MLP neurons of a small language model. Each row is named by its layer, matrix (gate and up: input weights) and neuron, and shows model dimensions 48-143. Each number is 50 + 12 x the weight over its row's rms, rounded and kept within 0 to 99. A neuron's up and down rows have the sign that makes its largest values positive.
After each neuron's rows, "fires on" lists the tokens most often at its 100 highest values on Wikipedia text that the model never trained on.

L2.gate1153:54 60 55 52 41 39 43 33 43 30 44 42 34 35 35 44 44 67 53 56 54 37 40 61 41 64 24 55 47 44 56 37 63 44 62 45 46 60 46 66 44 37 22 56 55 40 57 64 60 69 56 63 49 62 31 40 39 40 60 41 35 55 46 71 66 61 49 78 47 50 51 73 46 40 19 43 63 34 54 57 46 54 53 46 66 58 38 65 40 53 24 47 74 60 40 59
L2.up1153:70 69 53 46 48 29 34 38 49 39 40 35 57 43 61 43 43 31 67 59 58 50 51 33 68 59 69 54 66 26 63 36 44 35 51 47 43 62 54 52 48 28 48 51 52 43 50 47 71 45 52 67 48 64 57 42 60 49 42 33 61 63 42 63 43 26 26 74 62 56 46 45 54 60 60 23 32 63 26 59 32 35 35 41 49 24 17 53 55 31 35 52 47 78 60 54
fires on: " family", " mother", " father", " grand"

L2.gate2297:49 57 59 63 36 57 43 63 49 53 58 52 54 60 59 47 50 61 43 45 52 56 57 30 58 48 46 68 61 41 23 36 35 55 46 26 63 37 47 54 68 41 59 52 64 27 53 75 57 37 34 49 23 30 37 59 56 51 79 63 58 54 73 36 75 62 64 51 74 36 43 44 53 36 53 30 45 35 45 55 41 49 61 62 41 58 61 45 42 35 53 50 48 46 51 53
L2.up2297:60 59 35 61 43 49 43 58 42 54 59 36 64 61 56 51 54 42 53 47 62 38 36 69 36 46 45 62 71 43 48 53 48 52 47 54 58 46 66 52 52 60 41 49 50 40 45 63 44 67 21 53 38 52 31 59 58 83 64 45 49 60 53 31 71 54 69 70 63 32 45 46 40 52 29 32 51 31 32 35 47 67 66 70 31 77 54 27 49 35 53 43 40 42 49 44
fires on: "\n\n", " ===", "2", " He was", " top"

L2.gate870:32 51 74 65 27 47 39 56 51 57 58 44 66 52 33 66 58 58 52 76 53 50 59 35 57 24 52 71 71 56 47 67 58 35 37 55 77 54 42 52 36 36 47 50 34 39 39 41 57 40 50 40 48 32 61 50 55 56 40 42 46 39 52 43 63 58 61 56 50 61 40 42 35 45 46 70 58 65 34 38 25 43 48 48 58 64 63 47 52 41 52 45 54 44 51 47
L2.up870:50 50 55 55 74 68 52 57 42 69 49 64 12 63 58 57 29 43 41 37 58 54 43 63 44 78 34 47 55 39 44 34 56 40 43 44 21 51 55 36 47 63 38 43 38 68 43 53 63 42 51 52 45 43 65 50 33 54 57 68 52 51 37 34 42 52 45 63 45 39 62 62 46 33 60 22 46 53 62 63 50 71 50 60 45 52 40 34 56 74 49 65 65 38 53 50
fires on: ";", "; ", "\"", " –", "s;", " – "

L2.gate439:47 39 43 53 65 34 42 29 43 57 71 59 46 51 51 42 50 40 45 36 53 36 51 66 59 51 47 30 36 38 35 44 36 62 51 22 30 42 59 48 47 62 68 28 47 43 51 39 62 52 46 46 38 42 38 41 44 56 60 57 64 50 31 59 64 57 50 22 47 44 49 46 54 56 55 52 57 32 52 47 64 47 55 44 39 50 68 67 56 44 51 56 48 52 50 65
L2.up439:59 61 49 59 42 35 52 45 33 62 51 54 24 35 38 73 48 46 37 51 37 60 66 62 62 50 36 40 60 56 68 40 41 49 48 70 58 42 52 49 58 35 70 29 46 56 61 51 50 44 38 45 54 30 53 61 52 34 45 56 63 70 53 50 38 50 45 57 57 55 55 61 66 70 42 35 46 54 50 46 58 52 76 50 55 38 63 49 51 70 51 37 38 65 56 44
fires on: "ik", "r", "tal", "ü", "t", "ö"

L2.gate1336:39 71 42 40 42 32 45 38 36 52 38 66 53 47 53 38 43 73 48 62 67 46 26 42 51 55 48 62 43 72 47 28 56 52 43 30 35 40 44 53 43 46 38 54 56 43 47 38 52 51 45 36 53 55 43 52 42 57 59 57 60 42 45 25 54 60 31 65 52 62 54 46 50 34 52 48 37 49 53 43 66 71 54 73 29 28 67 52 76 39 75 70 40 34 42 42
L2.up1336:51 53 62 39 59 38 45 60 22 58 35 69 35 30 43 61 52 43 55 42 46 46 25 56 67 53 35 13 39 57 40 70 55 61 37 43 50 56 54 29 58 49 50 58 77 52 51 32 41 42 42 63 43 42 56 59 58 74 53 46 36 66 42 45 61 47 46 58 42 33 37 53 43 61 42 38 34 55 18 22 76 44 44 46 69 43 80 47 49 54 55 30 48 47 55 66
fires on: " b", "tal", " the b", " =", "B"

L2.gate2431:67 56 41 74 51 75 55 60 66 49 49 49 57 34 55 60 55 39 45 25 63 52 25 24 61 55 44 54 60 50 38 75 42 54 49 58 60 67 52 44 57 39 40 54 60 55 66 57 46 67 33 49 54 49 27 53 49 58 51 56 60 49 75 51 45 53 42 32 39 63 47 61 47 45 49 38 35 47 39 51 60 63 36 53 39 69 28 51 44 49 59 43 54 33 48 46
L2.up2431:65 27 48 45 61 72 40 50 48 65 52 51 43 67 51 50 64 57 43 45 75 61 35 46 49 57 29 47 47 48 34 40 54 53 64 52 40 33 67 26 58 64 56 50 63 51 29 52 50 44 56 70 58 51 60 49 69 68 44 52 50 48 43 57 49 69 26 27 89 36 39 53 64 54 66 54 66 58 38 38 63 71 65 63 60 41 69 29 45 56 51 74 55 49 52 41
fires on: " sy", "ä", " Sy", "ø", "^{", "ay"

L2.gate867:50 54 45 61 45 43 53 56 30 32 43 50 14 55 47 50 37 59 51 51 49 51 35 61 59 40 37 74 48 42 64 53 49 40 57 35 62 46 58 37 27 61 53 66 50 60 47 52 55 51 62 61 46 70 49 45 58 62 50 55 26 61 60 46 60 48 53 50 58 49 37 52 30 47 59 33 47 67 36 51 55 48 36 50 71 78 63 60 64 75 50 48 54 38 71 55
L2.up867:29 62 56 54 40 54 38 45 40 61 45 64 35 43 50 60 61 67 64 37 58 62 50 53 47 67 63 48 52 61 53 37 29 36 68 53 67 41 47 51 67 67 47 48 49 22 27 68 37 45 62 37 71 69 47 58 30 40 55 53 47 56 75 59 18 51 45 48 50 41 45 49 45 41 33 31 47 79 51 58 43 44 35 62 41 53 51 29 66 61 63 55 57 30 56 33
fires on: " cont", " prot", " att", " ext", " Prot", " Cont"

L2.gate992:54 63 65 70 43 62 32 36 48 90 51 40 41 50 68 41 55 41 80 30 54 69 58 43 48 40 32 48 40 48 36 51 37 43 45 42 32 33 46 38 61 58 55 65 75 45 50 59 69 39 51 63 35 31 47 35 55 68 23 51 77 53 68 47 59 75 63 42 45 63 73 34 67 54 47 49 36 36 43 55 64 70 61 58 37 47 34 62 80 39 49 67 34 52 41 66
L2.up992:40 57 56 64 35 54 53 52 48 49 57 68 54 53 19 60 57 31 42 46 39 60 44 61 49 33 48 60 55 55 52 67 66 31 34 39 43 73 68 32 53 65 62 64 46 63 54 43 59 56 40 38 41 50 51 43 68 46 30 37 54 53 31 27 88 56 35 32 61 38 63 30 64 50 31 54 48 42 62 33 64 51 36 58 45 40 71 42 53 61 60 47 48 55 63 53
fires on: " /", " sy", " at", " Sy", " rece"

L2.gate1379:66 48 35 64 32 66 50 50 49 44 58 53 46 25 58 54 32 61 32 47 57 64 50 63 74 50 39 42 53 53 62 43 64 48 63 49 62 66 52 48 39 29 46 50 47 39 68 36 48 69 59 58 40 73 47 65 43 48 58 40 38 42 53 41 53 63 36 44 69 54 39 49 44 64 53 63 49 45 43 67 45 44 48 41 67 74 40 40 53 27 45 48 51 54 53 58
L2.up1379:55 69 60 38 40 42 58 52 39 70 51 46 35 54 45 52 69 50 48 29 25 40 21 71 58 63 72 50 66 51 52 73 54 46 38 62 37 35 60 40 42 53 43 71 54 49 53 34 60 57 49 57 57 61 54 17 59 56 52 36 39 42 59 45 47 69 54 46 58 47 76 47 61 38 44 42 38 52 65 42 42 28 41 79 43 51 42 49 38 20 60 53 56 44 45 41
fires on: "oc", " faced", "ign", " loan"

L2.gate1430:69 59 34 45 42 46 42 42 12 46 67 33 51 43 38 65 46 63 50 66 35 33 46 57 69 61 53 43 49 51 25 30 46 55 50 25 44 55 48 58 58 55 33 51 55 45 49 64 51 64 30 37 25 40 58 62 73 45 61 60 38 53 31 52 60 58 65 52 63 46 45 60 60 31 50 41 48 55 43 56 48 28 67 56 52 36 46 37 52 43 31 56 52 37 27 40
L2.up1430:53 63 63 50 56 68 39 70 52 54 63 84 61 44 59 48 52 53 48 60 59 34 47 41 35 30 47 59 44 60 47 64 65 56 63 55 43 72 75 55 50 55 40 60 39 46 45 52 65 18 51 48 46 44 58 56 58 32 65 36 47 47 30 49 38 60 34 36 50 50 50 48 44 54 61 59 43 31 34 47 58 42 36 50 40 56 55 64 50 69 58 78 62 54 38 26
fires on: " all", " All", "ld", ", all"

L2.gate2392:53 54 71 47 53 51 43 34 44 49 76 53 55 38 31 40 35 62 46 52 62 62 51 48 51 54 59 46 23 36 49 39 71 56 58 43 55 53 40 44 50 44 72 53 59 38 59 55 45 38 54 55 37 57 32 45 52 53 59 55 38 09 46 35 51 53 35 35 64 48 48 59 41 67 66 36 61 39 59 74 76 56 43 45 55 48 69 34 44 47 55 53 46 52 28 53
L2.up2392:49 59 69 40 59 23 52 42 41 46 38 43 50 44 44 42 44 29 47 43 65 51 51 35 56 69 50 46 34 37 52 53 48 59 83 51 70 53 62 31 48 35 54 51 42 50 65 41 48 46 55 76 57 54 56 58 13 39 58 76 41 26 57 14 47 63 44 43 53 55 54 77 46 60 67 55 65 41 67 66 60 44 40 49 50 44 48 36 37 48 40 62 49 66 40 39
fires on: "-d", "==D", " same", " lost", " red", " similar"

L2.gate1982:41 40 51 43 55 60 65 33 73 39 38 54 55 44 50 74 55 68 49 42 25 50 34 46 45 56 33 75 72 62 58 40 32 72 50 44 59 61 51 48 54 48 44 54 45 42 51 70 35 49 36 54 41 50 45 53 69 52 59 18 39 58 59 29 42 58 62 33 63 38 36 57 63 37 31 67 30 50 42 71 51 56 30 48 56 49 45 62 54 48 52 36 61 45 60 56
L2.up1982:50 56 51 65 58 47 51 52 24 57 61 52 55 38 29 56 58 47 60 60 51 49 53 54 52 56 37 64 47 41 63 40 53 55 65 53 29 49 49 31 54 41 48 61 35 46 43 92 41 39 55 47 57 66 53 20 51 41 58 39 50 62 37 58 38 45 59 52 43 53 41 60 61 60 66 28 63 36 54 38 61 81 42 56 40 65 57 68 46 62 52 69 55 53 26 47
fires on: "′", " O'", " State", " fac", " Mc"

L2.gate299:38 63 62 69 67 50 40 44 54 45 58 32 44 59 43 59 43 68 50 36 42 25 69 57 65 39 44 38 51 62 54 19 44 44 59 42 57 73 61 52 46 36 53 49 36 21 34 61 50 74 57 53 52 34 57 24 65 67 38 57 42 47 43 39 40 63 56 61 77 52 54 40 31 28 36 44 52 42 67 50 67 55 43 51 53 52 46 67 48 56 30 38 55 61 58 32
L2.up299:48 63 34 65 50 62 50 44 45 73 37 52 33 46 41 50 73 66 33 43 63 35 36 59 40 72 55 45 53 37 65 36 55 72 13 41 60 55 53 61 52 72 53 44 50 39 61 50 52 42 67 27 43 52 42 55 30 58 61 50 63 63 52 38 40 28 43 51 65 53 50 52 59 43 55 44 49 56 58 57 61 58 52 52 48 69 32 42 44 49 55 49 53 58 35 65
fires on: " –", "—", ";", " -"

L2.gate2389:60 46 59 38 61 44 46 45 28 63 61 50 43 59 45 29 46 36 34 46 65 57 49 68 26 36 44 62 43 45 54 46 57 32 09 52 48 60 58 47 47 36 37 54 45 35 66 77 51 44 42 38 43 63 61 55 56 39 43 64 51 51 46 35 58 53 43 63 39 42 41 54 62 62 47 31 60 41 55 40 70 61 40 60 73 62 65 59 40 20 53 51 61 40 44 81
L2.up2389:23 46 20 52 53 66 75 72 42 59 64 43 64 35 41 37 43 55 58 68 48 59 29 63 56 56 61 66 58 75 54 58 63 50 55 64 74 73 58 64 59 90 51 23 47 37 37 73 56 49 61 45 49 48 62 55 44 47 45 45 59 57 36 61 74 37 39 59 41 33 28 50 49 59 37 69 51 38 85 43 52 71 54 67 61 44 55 67 39 57 54 44 59 52 61 47
fires on: "; ", " | ", "d", "l"

L2.gate2214:40 32 48 62 56 49 49 38 58 31 81 63 74 61 56 58 61 55 55 41 44 43 34 59 35 55 54 56 47 46 55 56 47 33 54 31 48 53 76 53 46 63 48 67 59 49 42 35 50 43 61 41 46 41 35 49 61 67 67 44 69 50 57 39 58 38 58 51 44 51 26 49 56 33 45 48 45 30 84 49 55 48 80 71 56 32 55 53 63 60 55 51 50 33 72 39
L2.up2214:38 44 52 58 53 40 42 47 70 46 64 56 66 60 61 66 63 63 45 29 44 41 12 50 48 56 49 48 42 46 48 50 56 38 42 09 52 44 69 49 37 58 52 43 33 55 49 56 42 48 58 69 24 59 39 58 52 72 60 43 68 54 54 54 67 41 68 51 55 51 37 43 62 39 32 41 52 40 70 39 41 56 64 46 56 48 48 53 51 72 56 37 57 42 70 47
fires on: " o", " O", ", O", " | O", " (O", "- O"

L2.gate1576:52 35 59 58 38 46 63 33 51 57 72 47 47 72 58 42 42 55 53 53 74 53 45 45 63 46 50 35 41 54 36 39 43 39 44 46 46 56 47 63 78 59 65 67 47 26 63 68 74 63 51 44 42 50 56 61 34 44 49 51 40 38 65 61 46 38 61 34 85 58 65 41 46 63 42 70 47 67 34 65 33 67 45 44 39 35 79 49 46 43 45 69 56 49 20 30
L2.up1576:61 58 47 36 47 64 75 53 45 54 43 39 66 39 51 44 56 78 64 71 48 55 59 51 56 50 58 36 60 77 37 45 61 46 59 44 58 48 66 52 50 54 40 48 52 41 48 67 55 62 46 50 63 51 51 30 49 23 24 65 44 60 43 66 65 40 59 56 41 78 70 57 38 41 64 58 53 50 40 76 34 35 49 57 55 66 56 20 45 51 50 40 52 59 47 48
fires on: "; M", "; T", "; N", "; G", " It is"

L2.gate1097:40 35 45 54 49 36 41 46 37 49 57 46 38 62 48 53 56 39 42 54 41 44 51 50 33 36 48 44 38 53 42 35 42 59 44 39 52 54 42 57 70 44 58 48 39 35 62 67 65 50 50 61 31 47 65 49 50 70 47 29 48 54 71 31 51 52 57 53 52 44 31 45 31 47 34 37 48 31 59 45 74 50 44 41 56 39 43 50 42 39 44 55 48 54 72 61
L2.up1097:50 56 53 77 48 44 52 46 57 50 64 40 61 72 42 50 56 46 50 39 42 55 29 52 38 31 14 50 53 63 53 46 48 49 57 55 50 54 39 38 55 45 73 43 58 56 27 54 53 51 46 66 53 48 51 59 59 57 59 39 67 62 40 42 60 53 59 42 43 60 41 52 49 53 36 46 55 49 45 51 44 25 47 40 77 51 35 78 50 45 54 46 38 30 45 39
fires on: "\n\n", "\n"

L2.gate1974:53 37 42 70 62 33 35 25 46 61 47 60 46 44 25 39 65 34 46 36 36 51 41 39 61 62 48 51 36 29 46 60 42 68 31 45 37 30 68 42 80 60 41 66 79 59 42 60 51 71 34 58 37 55 56 49 64 35 46 57 54 68 50 42 63 62 55 40 52 65 46 43 46 49 53 45 46 65 60 36 74 39 50 54 58 29 48 65 53 62 51 50 63 33 34 39
L2.up1974:39 58 44 53 57 33 55 75 16 51 52 58 74 67 31 49 49 32 44 50 56 65 51 43 69 59 64 70 45 38 48 38 34 35 28 39 43 53 63 57 25 41 38 63 70 49 58 31 65 55 56 71 32 52 46 54 41 57 56 37 50 44 62 46 42 66 61 56 64 38 55 45 36 49 57 45 48 64 51 62 62 41 38 70 77 23 53 55 61 36 64 48 76 45 44 39
fires on: " $", "|  |", ": ", "+", " *"

L2.gate1288:44 59 55 36 37 42 34 53 38 52 59 64 55 61 46 51 29 47 61 63 65 30 50 42 69 53 65 26 61 18 12 43 30 59 50 48 71 42 34 47 45 49 32 48 46 49 67 50 47 84 60 35 32 51 10 62 37 42 50 50 50 34 40 61 54 59 62 63 74 55 66 55 63 55 50 43 57 60 52 60 29 57 47 49 57 67 37 56 36 55 66 45 71 56 53 53
L2.up1288:36 83 61 67 44 34 65 60 47 65 48 61 64 57 30 39 51 48 44 66 66 43 37 44 50 52 53 64 63 52 46 45 68 56 31 47 35 68 54 59 51 54 61 52 34 50 48 73 67 71 47 43 46 57 54 61 69 40 45 42 32 51 36 64 54 61 48 42 56 44 42 69 44 64 39 42 58 52 33 45 50 31 43 40 44 37 46 62 41 54 43 37 65 43 62 37
fires on: "th", " form", " former", " top", " as", " person"

L2.gate537:60 50 51 47 31 28 72 25 35 62 52 41 65 44 61 54 60 57 41 38 90 47 45 48 70 63 52 48 55 60 30 51 38 34 66 53 74 68 76 36 72 57 47 44 59 38 38 54 66 42 50 51 57 67 57 59 49 28 54 31 34 62 36 55 52 54 47 46 40 44 48 42 42 45 49 55 41 64 52 39 57 55 40 52 47 63 31 81 44 45 56 31 18 53 30 72
L2.up537:49 56 35 67 42 50 42 51 39 39 44 53 54 35 45 49 47 47 70 40 59 19 44 45 38 68 50 64 44 60 33 51 32 45 44 34 56 62 47 45 61 48 64 52 45 58 40 59 41 57 59 49 32 50 76 62 58 57 51 58 51 57 64 41 61 51 41 57 53 64 51 51 49 35 45 55 39 53 53 33 62 42 39 68 60 34 43 69 56 47 81 71 52 47 51 52
fires on: "\n\n", "| ", ") |", " Independent"

L2.gate1192:60 52 61 67 55 55 42 63 21 41 46 43 64 65 57 73 61 56 58 43 60 44 44 35 60 40 34 53 47 51 53 45 45 33 57 47 48 50 33 51 41 59 57 51 44 45 46 49 47 70 40 55 46 71 58 42 53 55 47 48 40 61 66 50 44 33 43 59 38 57 38 77 57 40 35 67 60 47 60 55 30 50 61 57 67 51 38 75 64 45 42 54 49 63 44 53
L2.up1192:50 54 48 45 56 62 49 40 41 27 51 51 55 53 49 47 59 59 51 49 47 51 44 43 50 50 50 38 68 62 38 36 47 36 50 55 45 47 59 47 52 43 53 36 35 35 49 55 68 39 62 48 54 40 64 55 33 49 63 47 52 56 49 72 61 69 36 42 58 48 70 56 53 49 24 43 45 35 37 69 43 60 41 37 53 61 52 36 54 50 40 35 61 39 68 30
fires on: " family", "rew", " father", " lost", " life", " decision"

L2.gate2026:46 57 52 51 47 40 70 53 59 50 49 67 68 36 45 39 40 40 50 25 46 59 49 66 51 67 63 56 45 48 43 48 46 56 48 43 48 65 62 31 60 69 48 52 32 50 75 54 41 45 47 56 37 52 60 43 49 55 47 66 46 40 41 76 38 52 48 71 22 30 49 69 51 51 49 61 41 59 40 48 42 44 37 69 58 32 37 54 57 59 47 53 53 49 35 47
L2.up2026:58 59 45 55 41 50 54 33 40 49 52 30 55 46 61 33 27 55 45 49 60 49 75 43 42 52 55 42 70 34 70 59 30 53 58 32 59 57 36 53 45 71 59 47 52 59 49 68 62 63 40 57 40 49 51 52 52 40 42 42 59 72 64 34 54 33 60 59 53 48 59 49 42 46 80 39 65 40 34 55 57 59 44 49 57 45 44 59 41 53 53 45 55 64 59 33
fires on: " co", "z", " Co", " co-", " compet"

L2.gate1614:50 48 51 71 66 49 48 57 62 47 47 44 70 39 54 38 53 40 31 40 50 66 39 59 64 55 48 73 61 67 63 43 49 65 49 45 63 39 35 42 45 52 42 48 50 41 47 59 41 39 41 55 62 71 62 56 47 52 37 58 38 53 57 56 56 49 55 73 50 40 41 53 46 48 30 24 51 55 35 65 18 60 31 45 70 57 52 34 52 47 44 38 44 68 36 62
L2.up1614:51 73 43 51 54 69 61 35 55 29 63 50 57 36 79 76 59 61 46 59 44 46 55 77 45 80 69 55 28 51 62 56 41 53 35 53 56 44 32 66 55 67 51 56 36 42 53 70 47 62 58 61 51 63 49 54 41 28 81 25 61 51 35 65 27 62 41 44 48 39 40 60 69 27 44 76 51 67 50 51 79 58 57 62 61 73 66 32 37 43 63 56 54 34 48 43
fires on: " cont", "P", " Cont", "), ", " decision"

L2.gate2067:53 65 62 48 49 55 36 60 42 44 61 55 54 44 42 41 55 56 55 36 47 77 36 42 40 50 54 48 31 75 47 52 63 51 41 48 40 56 46 50 60 58 56 56 59 39 62 69 37 27 51 51 39 57 58 56 51 36 40 58 54 64 39 41 32 55 36 66 66 44 49 58 53 66 44 40 52 58 44 58 73 53 34 61 41 50 61 36 42 68 34 63 32 55 28 46
L2.up2067:52 69 35 57 58 55 52 63 61 57 53 31 49 62 36 46 64 39 37 38 19 58 36 48 41 62 60 56 25 25 25 67 45 60 19 49 48 45 43 66 39 69 61 40 55 55 51 34 32 36 36 57 61 36 62 24 51 63 45 81 76 62 39 37 41 52 41 57 53 66 45 64 51 54 26 61 65 43 41 48 71 43 31 61 44 36 56 65 43 62 52 56 50 54 39 31
fires on: "\n", "; ", "op", " Radio", " rece"

L2.gate1843:72 53 46 71 58 36 52 31 39 51 44 45 43 31 36 36 46 43 50 41 58 57 61 56 48 64 24 51 52 58 62 57 40 58 46 35 62 70 57 33 68 56 72 42 55 51 61 48 45 77 60 53 21 48 63 53 64 76 51 67 46 51 47 71 59 35 60 40 58 44 61 54 46 54 34 56 32 24 55 61 36 45 58 23 56 42 46 62 66 14 56 45 48 17 60 38
L2.up1843:73 55 50 56 41 29 52 20 32 63 37 40 39 39 38 36 65 55 40 53 58 65 52 45 65 69 45 58 49 37 77 31 45 34 64 32 72 60 59 45 60 59 58 66 67 38 48 45 36 43 59 44 37 33 66 54 64 73 54 58 31 56 48 63 43 47 62 50 65 65 46 73 57 53 43 49 35 28 58 63 45 51 40 37 49 37 39 68 67 35 40 48 45 56 53 44
fires on: ") (", "s (", "a (", "o (", "er ("

L2.gate2445:75 46 35 57 28 44 58 40 58 53 60 38 32 38 49 46 48 58 39 41 50 51 55 64 42 49 35 30 45 49 49 44 49 54 40 54 53 77 63 67 70 66 56 39 51 31 53 75 56 59 29 55 19 61 34 67 56 51 49 53 51 42 57 47 38 63 48 51 62 36 36 65 47 36 38 45 52 37 62 81 67 39 56 53 47 54 53 42 33 50 57 42 56 66 49 70
L2.up2445:71 39 49 47 40 42 62 33 42 47 61 50 67 43 63 44 53 80 55 71 68 42 39 68 49 41 65 33 55 53 36 56 54 44 43 54 42 51 52 45 60 48 64 45 64 45 25 56 32 69 56 54 63 65 56 35 64 35 45 56 54 30 60 62 59 33 44 44 51 77 45 64 55 30 42 65 53 42 50 47 57 44 67 30 44 54 42 48 67 39 50 57 44 58 60 61
fires on: "\n", "\n\n", " perform", " played", " released", "els"

L2.gate1848:59 59 61 65 45 54 31 39 62 57 45 45 59 42 40 45 55 47 44 55 62 62 51 36 45 60 64 58 48 56 53 63 25 47 61 60 63 54 64 34 44 50 59 61 68 43 59 45 53 57 32 40 56 73 44 65 41 35 50 55 60 37 52 48 58 55 66 46 59 49 53 37 51 53 34 40 70 55 53 72 66 54 41 40 34 45 48 56 67 32 65 56 41 49 53 59
L2.up1848:08 70 34 72 54 40 41 41 56 73 64 57 54 45 34 67 51 52 40 65 69 46 40 39 46 35 53 53 50 51 43 45 44 53 48 48 69 53 65 58 48 66 51 67 44 39 53 51 39 66 61 57 58 52 66 62 36 45 61 52 49 57 51 62 35 47 53 54 60 43 48 25 53 51 37 34 17 52 53 67 56 53 61 47 34 45 65 55 50 47 46 43 43 48 51 33
fires on: " /", " n", " *", "/s", "-S"

L2.gate1390:54 44 56 41 36 55 53 53 48 54 56 47 50 46 54 55 43 49 55 67 63 41 25 40 39 46 45 44 36 29 15 35 47 50 48 31 50 55 51 35 42 54 49 47 54 48 36 37 56 66 56 65 60 38 48 43 29 59 35 33 58 35 54 31 70 57 43 55 64 49 41 81 51 39 56 54 56 46 50 45 40 41 28 66 56 62 68 47 35 39 71 56 57 51 70 55
L2.up1390:63 53 57 44 44 42 45 50 82 49 41 77 50 51 51 62 66 49 49 39 59 58 56 81 52 50 69 40 25 62 37 47 63 45 70 27 39 27 54 12 53 40 62 47 47 42 57 56 36 47 54 18 49 47 74 54 58 43 50 44 63 42 76 60 29 40 51 48 59 45 46 54 42 55 64 60 61 60 50 53 41 42 44 62 53 44 76 55 47 70 36 69 57 53 53 41
fires on: "0", "1", "rid", "arch", "all"

L2.gate72:49 44 57 59 55 60 48 58 44 63 50 57 56 59 52 59 51 62 54 50 61 56 53 20 35 40 35 49 63 47 28 46 32 51 41 55 64 60 45 48 57 54 42 62 58 57 37 65 55 48 56 51 39 45 64 32 47 49 51 40 43 69 63 52 56 56 61 40 42 45 56 43 34 51 41 73 30 60 51 43 44 70 55 49 56 39 25 42 68 59 45 62 46 40 50 33
L2.up72:59 73 47 65 57 65 64 61 49 53 33 61 60 30 42 64 46 67 49 50 64 58 67 55 49 35 40 51 63 46 48 54 45 49 21 62 62 36 36 62 64 63 49 49 60 56 46 60 58 39 49 59 69 25 67 44 51 56 67 54 62 73 64 51 54 33 71 46 49 47 26 69 51 64 55 46 46 60 39 55 44 45 61 48 69 41 45 53 40 60 57 55 56 43 48 49
fires on: "\n", " – ", " –", "t."

L2.gate795:46 39 58 75 35 51 62 43 57 47 60 50 44 43 47 43 53 34 73 52 41 45 53 37 62 56 28 60 46 74 48 33 37 53 53 54 55 41 58 61 68 46 35 68 53 41 25 44 73 44 70 36 68 44 63 56 63 52 49 72 46 39 53 45 52 53 54 50 43 58 61 49 48 43 50 35 39 35 46 47 47 50 67 69 30 49 77 59 54 60 60 37 63 39 58 35
L2.up795:30 39 66 52 43 45 37 58 63 52 55 44 32 42 55 52 62 61 51 48 52 66 62 54 44 54 46 76 62 54 45 27 38 45 55 69 54 47 75 54 37 25 58 60 42 55 50 32 60 38 66 32 61 46 60 61 51 35 31 46 33 29 39 63 30 46 64 66 56 71 44 47 27 59 47 40 30 54 40 42 50 43 62 38 36 40 64 45 53 50 45 32 45 64 66 50
fires on: " May", " March", "011", " January", " April"

L2.gate1473:50 63 65 74 53 55 50 47 45 54 55 51 38 49 55 65 54 43 42 40 45 57 51 54 32 42 34 47 44 56 54 55 44 52 28 30 54 70 60 58 74 56 59 39 67 52 47 57 66 77 68 55 35 39 65 40 59 52 54 55 57 41 57 40 51 33 60 58 60 68 55 41 33 48 56 45 41 31 36 76 34 27 34 55 39 45 42 62 46 35 63 43 33 50 60 35
L2.up1473:71 68 44 68 61 56 49 56 38 47 61 45 34 53 43 48 37 50 26 34 65 49 48 77 41 49 37 63 63 53 64 30 42 54 27 34 64 50 60 26 42 56 17 36 58 47 45 59 58 43 47 69 47 34 51 43 67 35 38 60 48 52 69 41 32 36 59 44 42 45 48 42 36 20 47 59 53 44 47 35 35 43 65 54 44 37 52 78 74 55 28 58 60 62 40 63
fires on: "—", "\" (", ") (", "a (", "s (", " by:"

L2.gate2352:59 20 47 50 43 42 52 49 52 34 54 40 52 50 48 62 47 33 76 26 43 58 57 50 60 60 34 59 38 50 57 57 34 41 34 40 55 52 62 52 45 52 46 38 51 38 65 35 60 47 67 61 55 46 50 67 48 61 73 67 58 41 56 36 36 37 63 23 63 51 49 37 37 29 34 42 50 48 65 56 40 37 46 43 36 35 30 59 67 57 49 51 51 46 60 31
L2.up2352:53 47 44 54 55 59 59 56 35 40 45 44 57 37 39 64 40 47 60 47 53 51 55 59 37 43 36 51 51 62 68 35 52 52 23 39 67 48 39 66 50 74 85 48 25 40 48 52 75 46 45 31 38 62 61 49 45 34 45 46 48 45 58 62 65 53 36 38 54 39 44 41 67 31 45 48 62 60 48 37 63 74 35 67 16 56 44 58 42 35 49 55 60 48 59 49
fires on: "up", " Sub", " sub", " sup", " Super", "-up"